config = dict(
    n_layer=11,
    head_dim=64,
    d_mlp=768,
    init_std_down=0.00536,
    beta2=0.95,
    final_lr_fraction=0.0,
    steps=8088,
)
MLP neurons of a small language model. Each row is named by its layer, matrix (up: input weights) and neuron, and shows model dimensions 48-111. Each number is 128 + 24 x the weight over its row's rms, rounded and kept within 0 to 255.
After each neuron's rows, "fires on" lists the tokens most often at its 100 highest values on Wikipedia text that the model never trained on.

L8.up458 [ 96 178 143 126 108 151 122 117 168 129 122 125 119 154 169  95  70  62 142 112 190 134 136 132 177 118 100 121 129 133 134  78  98 162 108 103 103 131 126 148 125 134 127  91 150 116 131 167 124 156 149 112 128 133  93 119 153 126 109 110 129 113 127 141]
fires on: "===", "=="

L4.up42 [134 133 130 121 140 168  87 148 154 120 129 131 130 123  89 102  93  98 117 111 113 140 141 128 146 108 148 101 125  84 168 146 113  96 159 123 132 103 166 143 152 133 154 142 137 151 125 127 129 144 146 100 111 159 110 157 130 118 108 110 116 129 110 134]
fires on: "-", "–", " "

L8.up305 [129 113 125 144 125  77 115  99 101 132  57 163  91 137 130 124 158  79  96 103 163 109 119 116 179 119 152 110 119  67 141 141 145  84 137 130 148 126 135 186 104 119 156  95 133 105 114 147 136 113 156 113 149 141 101 136 117 138 108 114 153 125 106 173]
fires on: ",", " of", " the", " in", " |"

L8.up86 [105 147 103  91 135 132 119 104 100 126 116 118 131 162 102 159  99 127 178 102 140 115 106 174 147 108 149 154 114 114 115 100 144 138 139 121 173 141 132 102 139 125 107 134 140 140 143 136  84 173 127 141 155 102 148 145 134 119 121 131 110 109 102 122]
fires on: "s", "ers", " members", "ists", " people"

L4.up347 [154 124 147 122 134 108 111 184 102 114 147 161 109 143 111 112 161 121 128 133 147 128 127 142 169 117 144 128 144  86 136 145 157  90 138 108 160 124 123 132 110 142 149 140  90 118 147 160 113 112 153 115 155 138 100 167 156  97 116 124 148 123  75 130]
fires on: ",", " in"

L8.up87 [144 108 154 106 139 141 163 180 118 125 149 126 137 161 114 108 157  91 108 122 140 169 122 146 107  98 136 131 115 154 106 132  96 149 131 109 144 145 189 103  65  80 162  93 102 137 154 109 145  87 117 107 118 165 137 150 143 140 101 115 147 155  91 159]
fires on: "born", "–", " born", " died", " ("

L2.up212 [ 83 135 118 156 137 121 137 145 152 108 120 140 132 131 144 137 110 139 152 117 127 118  68 175 122 160 118 160 129 158 188  99 143  99 122 110 139  85 118  87 130 177 109 156 133 134 118 151 158 101 132 113 134 144 150 106 149 146 175 131 148 156 145 132]
fires on: ",", " through", " In", "Li", " by", " c"

L7.up233 [128 120 115 127 138 141 132 129 165 105 142  88 142 145  58 160 129 117 144  94 118 141 139 111 150 120 120 119  87 137 105 162 170 101 116  81 110 155 153 104 128 171 148 138  92 101 134 155 152 127 125 123 113 146 119 173 147 149 143  92 109 136  71 101]
fires on: "5", "4", "8", ",", "3"

L4.up688 [134 179 139  91 121 124 123 175 133  92 102 111 142 207 137 144 135 154 157 116 123 136 127 164 147 135 112 147 148 131 118 165 124 123 133 117 149  94 149 125 120 172 138 136  95 117 121 173 141 141 147 108 164 140 148 107 163 121 133 141 150 126 117 120]
fires on: " in", ":", "\n", " of", " ("

L2.up674 [129 183 137 150 115 142 181 114 169 138 107 138 162 118 123  90 132 117 138 125 127 138 156 165 134 180  95 157  79  83 124 130  60 133 135  98 137 127 110  88  88 103 139 146 103 110  78 140 104 114  54 164 115 128 134 134 121 147 132 180  97 136 165 139]
fires on: " B", " b"

L7.up422 [136 139 156 138 143 111 151 115  76  72  71 185 114 172 108 129 142 135 126  96 149 136 158 118 164  71 126  88 167 115 167 128 160 115 124  98 106 119 112 123 115 149 154 134  91  64 111 135 133 142 140 143 184 114 124 145 164 120 172 119 132 117 140 140]
fires on: " (", " in", " the", " of", " The"

L7.up206 [136 148 127 157 103 137 109 180 150 115 143 158 126 127 118 106  52 142 136 110  97 153 142 145 158 160  66 133 121 107 143  97 146 145 143 108 125 144 121 139 105 165 106 120 158  70 146 159 107 140 109  76 141 118 135 104 140 127 122 112 116 117 128 130]
fires on: " (", "==", "-", ":", "==="

L2.up516 [155 123 118 129 132 174 121 136 118 163 148 128 130 141 112 139 136 116 133 138 126 155 123 137 132 102 105 138 130 136 130 138 133 131 125  87 114 123 141 124 149 166 118 113 145  95 117 124 118 155  88 152 191  81 138 187 129 147 170 111 138 122 105 124]
fires on: " Sa", " Ta", " Ka", " Mi", " Mas", "ama"

L2.up441 [133 143 119 160 131 130 153 126 137 126  80 141 144 120 115 152  68 113  83 161 138 186 162 110 151 124 124 143 137 131 162 156 119 148 165 124  85 113 132 108 127 133 124 131 101  95  74 106 120 117 102 115 201 120 135 166 161 163 151 146 141 149 122 107]
fires on: " U", " O"

L4.up5 [169 123 165 145  95 141 132 129 152 142 115 128 111 163  88 135 110 156 149  95 160 136 157 204 126 128 126 170 138 107 140 166 119 127 149 123  89 144  74  93 143 153  89 194 165 120 121 153 115 138 138 119 147 124 148 131 137 122 125 134 114 154 113 123]
fires on: "°", "{", "^{", " (", "ki", " •"

L2.up44 [ 97 116 108 151 126 148 137 134 137 136 142 132 167 135 114 124 159 119 122 145 136 149 155 135 136 120  76 135 115 120 169 138 119 126 138 111 151 129 131 143 131 163 143 108 113 123 115 171 169 124 131 115 124 139 141 147 106 128 134  94 133 120  88 113]
fires on: "0", "9", "7", "5", "3", "8"

L8.up0 [121 121 133 127 143 116 135 181  96 109 127 196 118 110 143 139 126 103 110 143 181 109 143 103  97  78 141 122  89 126  74 132 163 105 132  89 134 128 101  85  83 163 103 124 174 125 132 152 157 108 142 139 115 139 117 139 117 108 129 124 181 102 138 155]
fires on: "1", "6"

L8.up61 [104 133 148 122 138 131 149  97 130 106 113 110 114 115  87 144 132 134 159 129  94 137 129 122 164 125 127 116 105 159 119 132  93 119 176  84 173 158 141 105 119 137 146 147 124  87 166 123 158 115 166 133 105  79 129 139  99 141 139 125 126 128 119 141]
fires on: "\n", " |", " "

L4.up675 [143 132 122  97 130 143 124 137 174  98 128 160 124 130  92 118 112 178 134 167  87 139 135 137 144 127 124 113 101 136 143 121  76 148 157 119 118  97 113 118 120 124 104 136 115 144 137 149 144 182 134 106 142 102  92 117 108 145 119 141 109 127 119  57]
fires on: ":", "-", "\n", " re", "s"

L7.up367 [103 122 128 118 103 125 127 125 107 136 138 151 112 131 147 125 112 108 162 137 151 147 119 152 109 140 117 150 110 109 111 129 116 115 132 128 116 103 139 104 137 116 137 157 181 119 138 140 134 147 114 116 160 130 143 172  97 120  94 127 139 130  78 129]
fires on: "s", "ers"

L7.up237 [ 92 102 158 130  72 115 126 107 118 137 121 151 111 210 121 165 104 124 130  80 148 132 133 169 157 122 142 101 158  80 129 128 125 108 141 133 148 100 143 125 141 192 119 152 123 114 156 132 115 152 154 103 110 128 133 121 158  93 146 114 118 122 131 159]
fires on: " (", ",", " in", "===", " ==="

L4.up661 [124 164 116 155 153 189 112 128 175 132 102 178 116 144 147  71  95 107 148 167 125 145 136 133 129  90 145 115 123 113 119 141 183  77 119 133 142 109 149 105  89 129 120 162 136 142 115 115 131 122 162 120 139  95 127 102 148 196 135 124 150 109 103 126]
fires on: " "

L8.up145 [123 134 133 141 124 125 152 103 104 144 151 117 137 152 134  87 113 121 123 102 162 130  98 166 121 113 124 148 147  94 102  89  98 140 169 141 133 171 138  92 130 143 131 129 112 129 153 148 118 160  91 127 185 111 151 176 134 113 123 130 117 137 109 136]
fires on: "s", " cases"

L7.up318 [138 131 118 112  73 134 146  89 161 105 157 149 119 146  98 136 135  84 136 125 177 157 141 122 139 106 129 123 129 127 118 137 157 107 108 124 112 131 166 115 133 106 122 108 141 128 104 121 154 132 123 144 172 145 136 146  95 107 134 108 180 106  87 104]
fires on: ".", " —", "/", "\n", " |", " ["

L7.up674 [108 177 152 132 102  92 110 133 149 102  99 176 123 148 139 126 109 101 163 123 130 147 122 148 162 114 119 161 162 173 164  83 123 141 155 135 152 178 131 125  68 177 127 167 163 155 167 130 158  91 149 149 118  74 116 107  93 149 173 129 121 104 168 142]
fires on: "\n", " Denmark", " Soviet", "==", " Sweden", " Ukraine"

L8.up689 [131 138 126 137  73  94 121 117 136 131 153 123 145 136 130 128  98  76 152 127 114 142 134 160 125 128 125 128  92 105 127 126 104 113 134  75  91 143 182 126 145 131 113 110 127 128 103 127 140 137 138 132 150 132 136 131 111  86 123  66 145 118 115  82]
fires on: " |", "\n", "==", "\""

L4.up592 [100 116 114 133 132 165 149 161 112 101 120 136 131 141 136 108  91 139 117 113 105 125 120 111 135  87 177 103 119 108 124 145 147  80 134 145  95 119 151 163 135  98 141 151 151 140 121 100 118 146 145 104 121 133  97 166 122 114  83 149 171 122 134 137]
fires on: " ", " /", "-"

L4.up753 [135 132 114 139 102 107 159 144  75 126 121 169 116 110 103 108 166 155  68 127 145 120 169 123 144 148 106 134 117 143 109 111 155  95  96 134 189 112 150  93  77  96 140 105 163 137  95 151 142 132  98 105 130 181 125 116 155 119  98 146 170 116 128 111]
fires on: "8", "6", "3", "),", "1", "5"

L2.up249 [120 125 116 127  89 154 155 111 137 116  96 109  98 162 113 138 145 158 112 134 144 173 105  82 115 147 135 125 118 120 111 130 131 130 155 104 129 129  77  89 140 146  74 136  86 132  86 184 142 152 106 138 131 139 136  88 141 151 137 146 161 164 110 121]
fires on: "\\", "}", " \\", ":", "me"

L4.up154 [123  95 155  83 112 124 154 138 107 122 162 114 148 109 126 128  97  99 142 106 128 161 145 127 110 137 158 123 114 101 161 127 122 100 159 126 126 138 114 115 145 112 164 185 135 114  88 127 160 100  96 140 162 124 134 156 123 103 101 138 161  99 157 161]
fires on: "O", "POL", "SC"

L2.up39 [123 129 129 134  86 176 136 134 166  95  92 129 135 135  90 151 122  96  97 136 157 175 142 164 106 103 154 108 122  99 135 139 109  90 135 116 114 127 127 108 119 151 135 203 148 113  77 123 106 110 102  98 170 141 126 162 105 151 161 119 109 145 116  96]
fires on: " U", " E", " C"

L2.up325 [153 127 146 113 113 151 103 152 104 110 144 133 115 138  96 131 109 146 115 125 143 182 134 136 113  95  91 121 129 121 152 149 124 116 145 115 109 126 130 146  96 108 121 159 110 107 144 150 118 128 121 153 149 167 146 152 123 101 113 147 147 139  96 122]
fires on: "0", "9", " in", "8"

L7.up730 [114 151 122 154 128 118 103 108 146 136 100 184 168 116 161 129 100  50  87 135 139 155 150 121 163 107 120 128 119 168 152  89 110 115 123 111 139 103 155 145 103 151 146 100 140 103 111 131 129 166 150 113 156  95 163 171 113 126 129 126 129 127 155 132]
fires on: "|", " |", "==="

L7.up16 [122 141 123 127 150 127 156 144 121  93 127 151 113 110  97 112 149 108 155 181 165 147 171 130 108  94 137 117 127 146 152 104 127 119 135 115 115  93 154 117 136 159 139 110 166 137 119 134 165  76 129 106 146 135 117 116 122 132 148  76 158 128 123 146]
fires on: "ur", " Air", " Free", " For", "ar", "or"

L4.up601 [124 127 117 143 133 126 119 141 145 100 149 122 123 131 122 163 112 163 128  94 118 118 178 171 119  90 143 120 192  86 131 146 112 112 140 129 112 145 128  54 137 106 109 135 139  84 120 127 122 156 135 121 154 124  92 126 125 115 114 132 103 128 115 134]
fires on: " ("

L7.up17 [142  89 123 123 123 135 153 146 141  84 118 130  95 118 100 151 122 112 125 131 115 127 187 149 114  81 157 120 133 115 132 140 132 112 137 122  92 107  97 125  99 141 150 137 108  91 147 117 124 112 141 126 140 166 102 151  81 168  92  95 139 105 120 152]
fires on: "s", " Re", " Con", "-", "es", " At"

L4.up719 [108 148 162 123 117 135 136 118 187  89 131 144 162 122 138 187 135 137 118 142 128 135 101 124 171  98  97 163 113  99 193 158  77 129 121 128 117 126 107 159 117 153 125 108  96 102 120 145 168 127 137 140 138 179  99 136 114  79 121 120 148 165 135  81]
fires on: "0", "tu", "plic", "5"

L7.up693 [115 122 113 144 102 119 106 143 125 137  84 123  97 106 109 147 127  87  89 125 153 162 140 121 113 118 104 138 135 119 137 143 152 100 119  89 124 120 157 152 105 132  93 160 122  62 130 108 114  78 107 108 175 120 160 128 111 149 182  91 133 139  91 152]
fires on: " Ca", " Ri", "U", "ca", " U", "na"

L7.up9 [114 114 117 131 130 113 147  73 114 137 116 134 107 134 126  91 114 111 128 153 158 117 147 105 157 140 141 156 106 171 145 107  81 144 141 137 143 162 117 167 123 142 110 156 107  81  75 126 124 140 136 120 109 160 145 120 138 128  86 115 141 126  86 126]
fires on: "\n", " film", "-"

L8.up728 [146 154 132 122 149 119 142 122  75 101 112 131 151 116 145 139 131  89 132 117 108 133  68 153 111 117 116 160 163 142 126 126 132 112 154 112 124 111 112 109 110 165 109 160  75  80  74 156 119 147 134 121 151  92 128 143 154  93 159 141 123 118 146 131]
fires on: " m", "m", " km", " pm", " ft", " meters"

L2.up262 [148 143 135  93 121 121 148 142 124 101 135 101 118 144 137 114 123 162 117 144 152 137  98 144 133 126  87 112 140 136 137 127 128 142 113  73 123 133 122 103 125 114  94 104 108 117  73 100 152 170 105 102 158 147 116 104 162 121 122 147 150 200 164 115]
fires on: " Be", " Per", " Me", " Ex", " Fer", " Mak"

L8.up424 [133 178 104 137 130 118 123 165 146 138 129 169 127 200 146  91  82  82 148 118 178 116 105 150 179  84 107  85  65 132  98 117 147 130 174 120 132 135 142 129  93 134 140 138 110  63 124 154 126 156 144 130 170 120 114 140 152 161 157 106 151 129 106 147]
fires on: "==", "===", "\n"

L2.up624 [106 130 114 137 160 159 128 110 118 141 144 115 129 145  64 144 112 137 129 138 112 125 170 141 147  80 149 104 151  92 143 148 108 121 156 142 108 153 109 163 163 111 133 138 146 109  88 139  92 136 129 130 121 151 140 149 104 143 107 128 106 105 128 155]
fires on: " (", "(", " (#", "^{("

L4.up381 [109 137 123 110 127 129 114 126 172 139 135 173 115 145 114 102 115 158 143 175 104 121 152 141 113 150 106 140 131  85 159 136 145  78 133 145 102 138 152  85  72 124 143 174 114 145 109 119 124 142 156 139 141 100 149 125 137 145 147 123 185 156 116  96]
fires on: " ", "2", "1"

L4.up108 [121 150 131 140 111 150 116 187 200  92 126 130 161 110 121 148 105 124 116 103 123 133 139 115 110 139 114 108 143 103 122 146 165 113  93 124  95 174 136 115 122 120 105 142 158  89 128 120 114 189 126 113 137 161 115 106 144  98 129 104 135 124 116 122]
fires on: " (", " Che", " Ger"

L8.up421 [147 154 114 166 169 112 130 127 155 119 101 212 141 122 105 113 156  90 104 169 123 144 104 125 143  93 177 137 111 147 156 119 177 105 142 128 180 121 181 117 113 123 118 109 122 104 115 122 144 158 185 118 151 105 100 124 144 134 137 144 147  69 147 129]
fires on: "0", "C", "ip", " ", "Personal"

L7.up392 [111 156 124 103 160 112 149 115 123 126 149 119  94 158 104 137  88  94 166 144 115 156 141 134 119 133 163  92 114 100 110 159 152  90 192 124 126 131 145 121  89 108 156 145 128 132 129 131 145  73 155 119 154 145 140 122  96 160  90 100 138  53  89 163]
fires on: " at", " At", " Con", "s", "ing"

L8.up53 [124 142 174 136 112 150 136 113 161 114 122 126 151 148 107 110 117 140 166 128 128 120  93 193 148 113 126 163 146 149 139  91  86 115  80 111 178  98 100 153 133 179  92 132 127 129 142 154 163 151 136 139 119  97 113 122 154 140 139 138 138 147 146 107]
fires on: "\n", "==", ".", "-", " high"

L4.up409 [125 140 176  95  75 126  95 100 134 118 122 117 116 146  82 139 151 147 116 156 111 167 123 126 145 131 139 189 123 195 128 124  94 120 108 100 128 131 102 124 143 158 113 158 138 125 123 125 108 114 112 141 144 105 183  96 163 137 133 128 124 135 124 117]
fires on: ".", " ", "_{"

L4.up321 [104 123 133 107 119 119 167 109 209 125 124 130 118 145 130 143 140 107 128 153 131 141 118 100 135 154 104 155 102 108 101 166 105 140 146 104 167 128 140 102 138 136 130 112 157 119 136 125 178 136 134 128 134 114 116 137 120 135 143 131  82 140  86 133]
fires on: " |"

L2.up572 [130 123 163 118 115 137 121 146 183 127  86 125 108 128 135 118 143  63 114 130 170 125 105  97 132 148 148 127 126 122 114 157 110 133 132  70 124 113 104 133 115 134  92 131 155  87  98  89 106 177  54 143 181  96 126 134 147 129 124 134 139 133 113 139]
fires on: "ka", "ö", " M", "k", " Ke", " Shu"

L7.up540 [160 137 141 155 137 169  88 106 157 125 138 125 138  99 114 123 123  87 120 145 111 123 137 147 131 116 158 122 142 157 181 122 113 103 113  97 138 140 144 137 148 139 176 139 163 146 121 150 129 125 181 106 141 111 139 137 131 112  97 102 126 131 125 127]
fires on: "|", "-", " served", " Shu"

L8.up130 [ 92 138 160 115 148 104 121 130 133  97 150 116 156 128  86 161 115 101 167 129 113 178 118 100 120 146 141 136 143 175 145 127 113 115 127 125 135 117 145 173 129 182  91 173 147 147 136 114 184 113 128  93 117 109 109 129 114 154 129 124 129 125 119 167]
fires on: " and", " ", ",", "-", " |", " with"

L7.up539 [ 86 150 112 113 108 148 161 150 131 114 144 156 143 171 120 117  98 122 141 110 158 132 163 130 154  91 129 144  79 120 164 132 106 139  98 126 127 124 163 149  82 120 154 101 107  99 160 131 160 137 154 121 116 141 127 161 144 100  86 135 135 131 109 170]
fires on: " ", "–", " ("

L4.up260 [ 85 136 126 141 133 174 145 121 146 106  95 144 110 151 145 169 115  94 136 141 124 135 118 119 143 112 145 133 118  79 111 123 138  63 128 124 138 109 123 131 126 116 126 141 121 116 139 106 119 130 104 113 157 124  83 117 141 145 127 144 161 114  82 121]
fires on: " of", " de", " in", "s", " ", "-"

L4.up83 [ 66 149 117 123 111 142  97 114 137 123 117 112  94 165 161 152 143 116 189 143 121 139 135 117 132 128 149 155 172 135 120 154 125  92 114 106  83 121 129 160 125 122 138 116 144 109  98 148 150 180  60 104 169 150  91  81 161 109 151 118 132 116  91 113]
fires on: " \"", "re", "'"

L8.up711 [134 123 155 155 108 112 184 125 142 134 130  98 129 205 123 167 106  89 132 125 104 167 147 119  96 176  99 166  81 162  94 153 135  99 131 111 142 185 108  84 144 155 140 185 113 115 129 137 117 117 136 127 136  72 165 138 116 116 148 125 132 103  92 131]
fires on: " |", " —", "?", " "

L4.up39 [119 183 142 137 110 166 130 153 134 111 134 133 121 131 131 118 125 116 134 120 153 150 116 125 115 148  66 137 146 134 125 162 161 128 119  55 140 135 115 125 133 129 112 113 108  93 100 109 100 173  65 139 161 170 124 121 139 101 143 157 138 151 122 108]
fires on: " Ka", " Ta", " M", " Be", " Ke", " Te"

L7.up512 [123 128 134 136 119  89 177 143 160 105 168  79 113 163 121 142 116 116 133 138 118 158  90 106 114 144 134 135 121 142 113 136 123 132 157 127  93 137 123 137 103 124 106 129 139 125 135 142 151 139 110 114  77  98 155 156 136 133  96 116 140 139 106 128]
fires on: " |"

L4.up391 [ 79 131 139 104 134 123 127 110  83 115 137 146 120 148 143 212 138 151 130 139 118 149 157 127 158  90 113 118 123 105 139 147 126 112 101 102 148 134 105 133 137 127 114 141 141 138 115 152 156 144  94 114 145 149 100 134 179 106 125  94 125  93  96 130]
fires on: " \""

L4.up345 [123 153 158 111 110 130  93 101  97 142  81 144 119 136  69 130 129  94  95 124 112 218 134 127 142 157 154 180 119 130 111 112 101 155 135 106 138 166 108 156 128 153 117 137 133 122  96 108 131 138 113 142 131  79 157  69 156 154 114  98 110 175 125 114]
fires on: ".", " ", "0", "|"

L4.up632 [153 113 124 123 123 117 163 120 132  93 129 131 133 103  99 118 114 129 133 147 120 166 160 130 130 123 114 132 129 125 137 124 117 137 141 100 135 136 145 111 115 118 159 171 130 133 100 135 133 138  88 154 120 124 103 163 137 160 101 139 112  82 138 142]
fires on: " B", " Dun", " Fin"

L2.up250 [143 133 132 138 125 191 136 102 127  60  96 136 142 106 101 158 121 132 160 130 117 141 135 167 146  97 126 156 156 151 106 141 121 121 134 103 159 119 117  96 149 156 108 155 133 158 110 145 133 126 122 129 158 144 133 139 151 113 187 156  90 128 136 123]
fires on: "_{", "^{", ":", "-", "{\\", "ä"

L8.up239 [101 117 140 133 110 112 137 115 134 118  90 153  90 133  92 148 100 109 120 119 140 152 119 131 142 130 157  80 117 154 140 128  98 113 163  98 156 117 132 180 131 161 135 129 127 120 107 116 134 135 118 159 117  90 144 137 117  83 127 111 137 111 110 182]
fires on: " ", ","

L4.up460 [115 116 145 124 108 103 191 154 123 113  78 167 109 147 130 156 147 145 143 146 162 123 147  96 157 117  97 170 140 134 148  97 123 122 124 131 116 120 120 151 126 106 115  99 151 165 106 185 168 117 107 136 114 151 104 176 135  81  95 186 194 145 156 136]
fires on: "5", "7", "0", "6", "2", "8"

L2.up12 [107 107 146 125 121 143 158 110 141 118 113 160 119 180 132 127  80 158 105 115 143 129  82  90 134 135  97 134 106  89 136  93 148  80 109 129  88 148 100 108 121 161 117 124 107 112  93 155 147 126 134 100 143  75 134 145 150 103 113 113 137 135 109 119]
fires on: "),", "\",", "\")", "graph", ","

L2.up25 [134 135 109 149 108 176 132 138  99 136 143 137 126 149 104 114 136 131 113 145 110 160 110 119 147 108 109 128 111  79 106 123 139 128 139 130 134 148 145  85 138 141 119 148 135 140 150 107  83 155  99 125 142 130 173 182 107 114 126 147 120 110 147 126]
fires on: " Ma", " Mi", " Ni", " Ka", " Sara", " Su"

L2.up767 [130 123 147 103 118 143 175 130 168 107 119 109 141 173 134 160 134 170 146 116 101 148  93 139 123 150 148 128 153 110 132 149 127 128 127 117 135 127  65  93 137 142 140 127 100  83 129 143 136 168 109 137 209 115 161 104 154 142 106 139 147 139  98 111]
fires on: ":", " =", " (", " \\", "$", "r"

L7.up550 [153 153 177 159 122 101 102 109 139 132 134 141  94 146 119  93 118  95 106 116 141 148 147 152 143  91 137 126 162 101 125 153 165 121 128  93 124 125 149  86 117 128  73 107 135 100 140 129 100 122 138  83 183 116 110 101 135 134 161 115 126 110 108 158]
fires on: " (", " |", " "

L7.up677 [134 153 129  92  77 150 155 115 130  62 125 145 145 107  78 104 119 123 171 199 121 136 104 135 119 103 138 140 143 127 179 114 127 164 160 132 184 117 117 141 145 162 103 161 127 131 122 138 117 138 152 103 137 139 121 103 137 143 123 115 102 126 140 126]
fires on: "-", ":", "\n", "|---|", "0"

L4.up736 [126 152 138 106 119 104 135 139 178  94 108 117  71 134 155  65 105 146 104 147 112 152 107 121  98 148  96 147 137 136  97 151  94 150 137  77 112 106 107  98 125 140 101 109 134 112  94 172 120 123 120 137 115 154 144 148 130 126 106 135 133 140 137 114]
fires on: " |", "\\", " \\", "{\\"

L7.up711 [147 129 130 125 140 105 160 160  95 131 109 168 155 155 141 132 152 125 163  84  98 140 154 126 162 134 155 114 133 125 153 141 109 106 162 119 183 103 131 113 147 153 120 128  56  85 128 114 150 129 108 139 130 114 146 146 175 124 149 117 119 129  94 168]
fires on: " ", " who", " that", ","

L8.up291 [134 106  86 108 119  89 104 169 120 126 171 138 202 119 117 100  95 134 157 113 143 130 170 153 138  80 120  99  99  98  98 132 107 123 126 138 111 129 155 129 120 107 145 105  91  92  86 160 113 181 149 134 150 158 135 144 128  81 102 100 125 131 136  83]
fires on: "\n", "-", " \"", "0", "==", " ("

L8.up7 [151 120 143 164 105 138 127 116 152 156  83 123 129 155 147 130 104 136 133 114 132 146 109 140 139 140 144 105 167 146 123 117 120 115 120 118 150  94 129 146 127 202  91 138  72 125 115 106 128 144 166 123 144  50 141 180 140 135 170 161 125 111 154 158]
fires on: ",", " and"

L4.up427 [135 159 117 146 144 177 100 151 121 124 132 142 143 102 120 146 131  92 124 137 131 142  91 126 186  99 136 118 156 142 103 112 143  63 109 119 122 146 162 147 114 107  65 132 147 104 141 128  94 153 120 124  96 157 163 114  94 125 155 142 122 127  53 163]
fires on: " the", "al", " National", " Stefan", "National"

L2.up508 [119 128 125 127 141 124 152 116 154 107 118 153 117 172 106 114 121 180  92 126  78 133  89 113 107  93 113 111 153 107 170  86 156  89 121 128  91 123 115 109 140 150  77 114  86 104 111 190 139 140 117 128 141 108 124 124 147 108 128 108 106 103  60 113]
fires on: ",", "),"

L4.up364 [ 86 148 108 126 129 131 112 132 151 123 101 158 138  96 112 125 129  87 151 165 139 116 132 110 137 136 131 111 100 132 107 143 150  79 148 113 144 155 157 117  63 143 100 120 129 106 157 128 113 120 111 120 103 162  85 116 144 182 150 106  79 114  67 140]
fires on: "4", "6", " National", "1", "8", "al"

L7.up657 [125 140 134 124 137 132 114 147 140 113 131 126 129 158 124 110 103  91 124 108 170 166 126 142 128 105 158 154 130 117 143 130 141 155 130 110  97 135 197 139 114 122 126 111 119 139 110 126 105 141 149  65 115 176 127 162 133 141  79 151 148 125  82 137]
fires on: " (", "–", "'", "-", " and"

L7.up766 [109 131 162 168 122 127 162  91 146 127 141 134 114 136 162  84  97 113 136 102 129 147  83 160 152 108 122 133 138 114 177  71 101 143 188 122 141 131 133 165 124 115 120 137 116 100 139 173 140 165 121 121 168 123 165 135 145 102  99 111 122 116 106 168]
fires on: "s", " that", "ments", " teams", "ions"

L8.up404 [145 159 130 105 133 108 106 101 113 124 130 109 151 137  44 114  49 136 145 131 105 134 129 133 114 163 124 167 153 137  74 147  88  69 157 130 152 140 126 129  98 140 107 178 114 144 148 119 139  97 162 150 120 108 128 153 138 164 119 107 106 146 127 129]
fires on: "6", "7", "5", "0", " ", "2"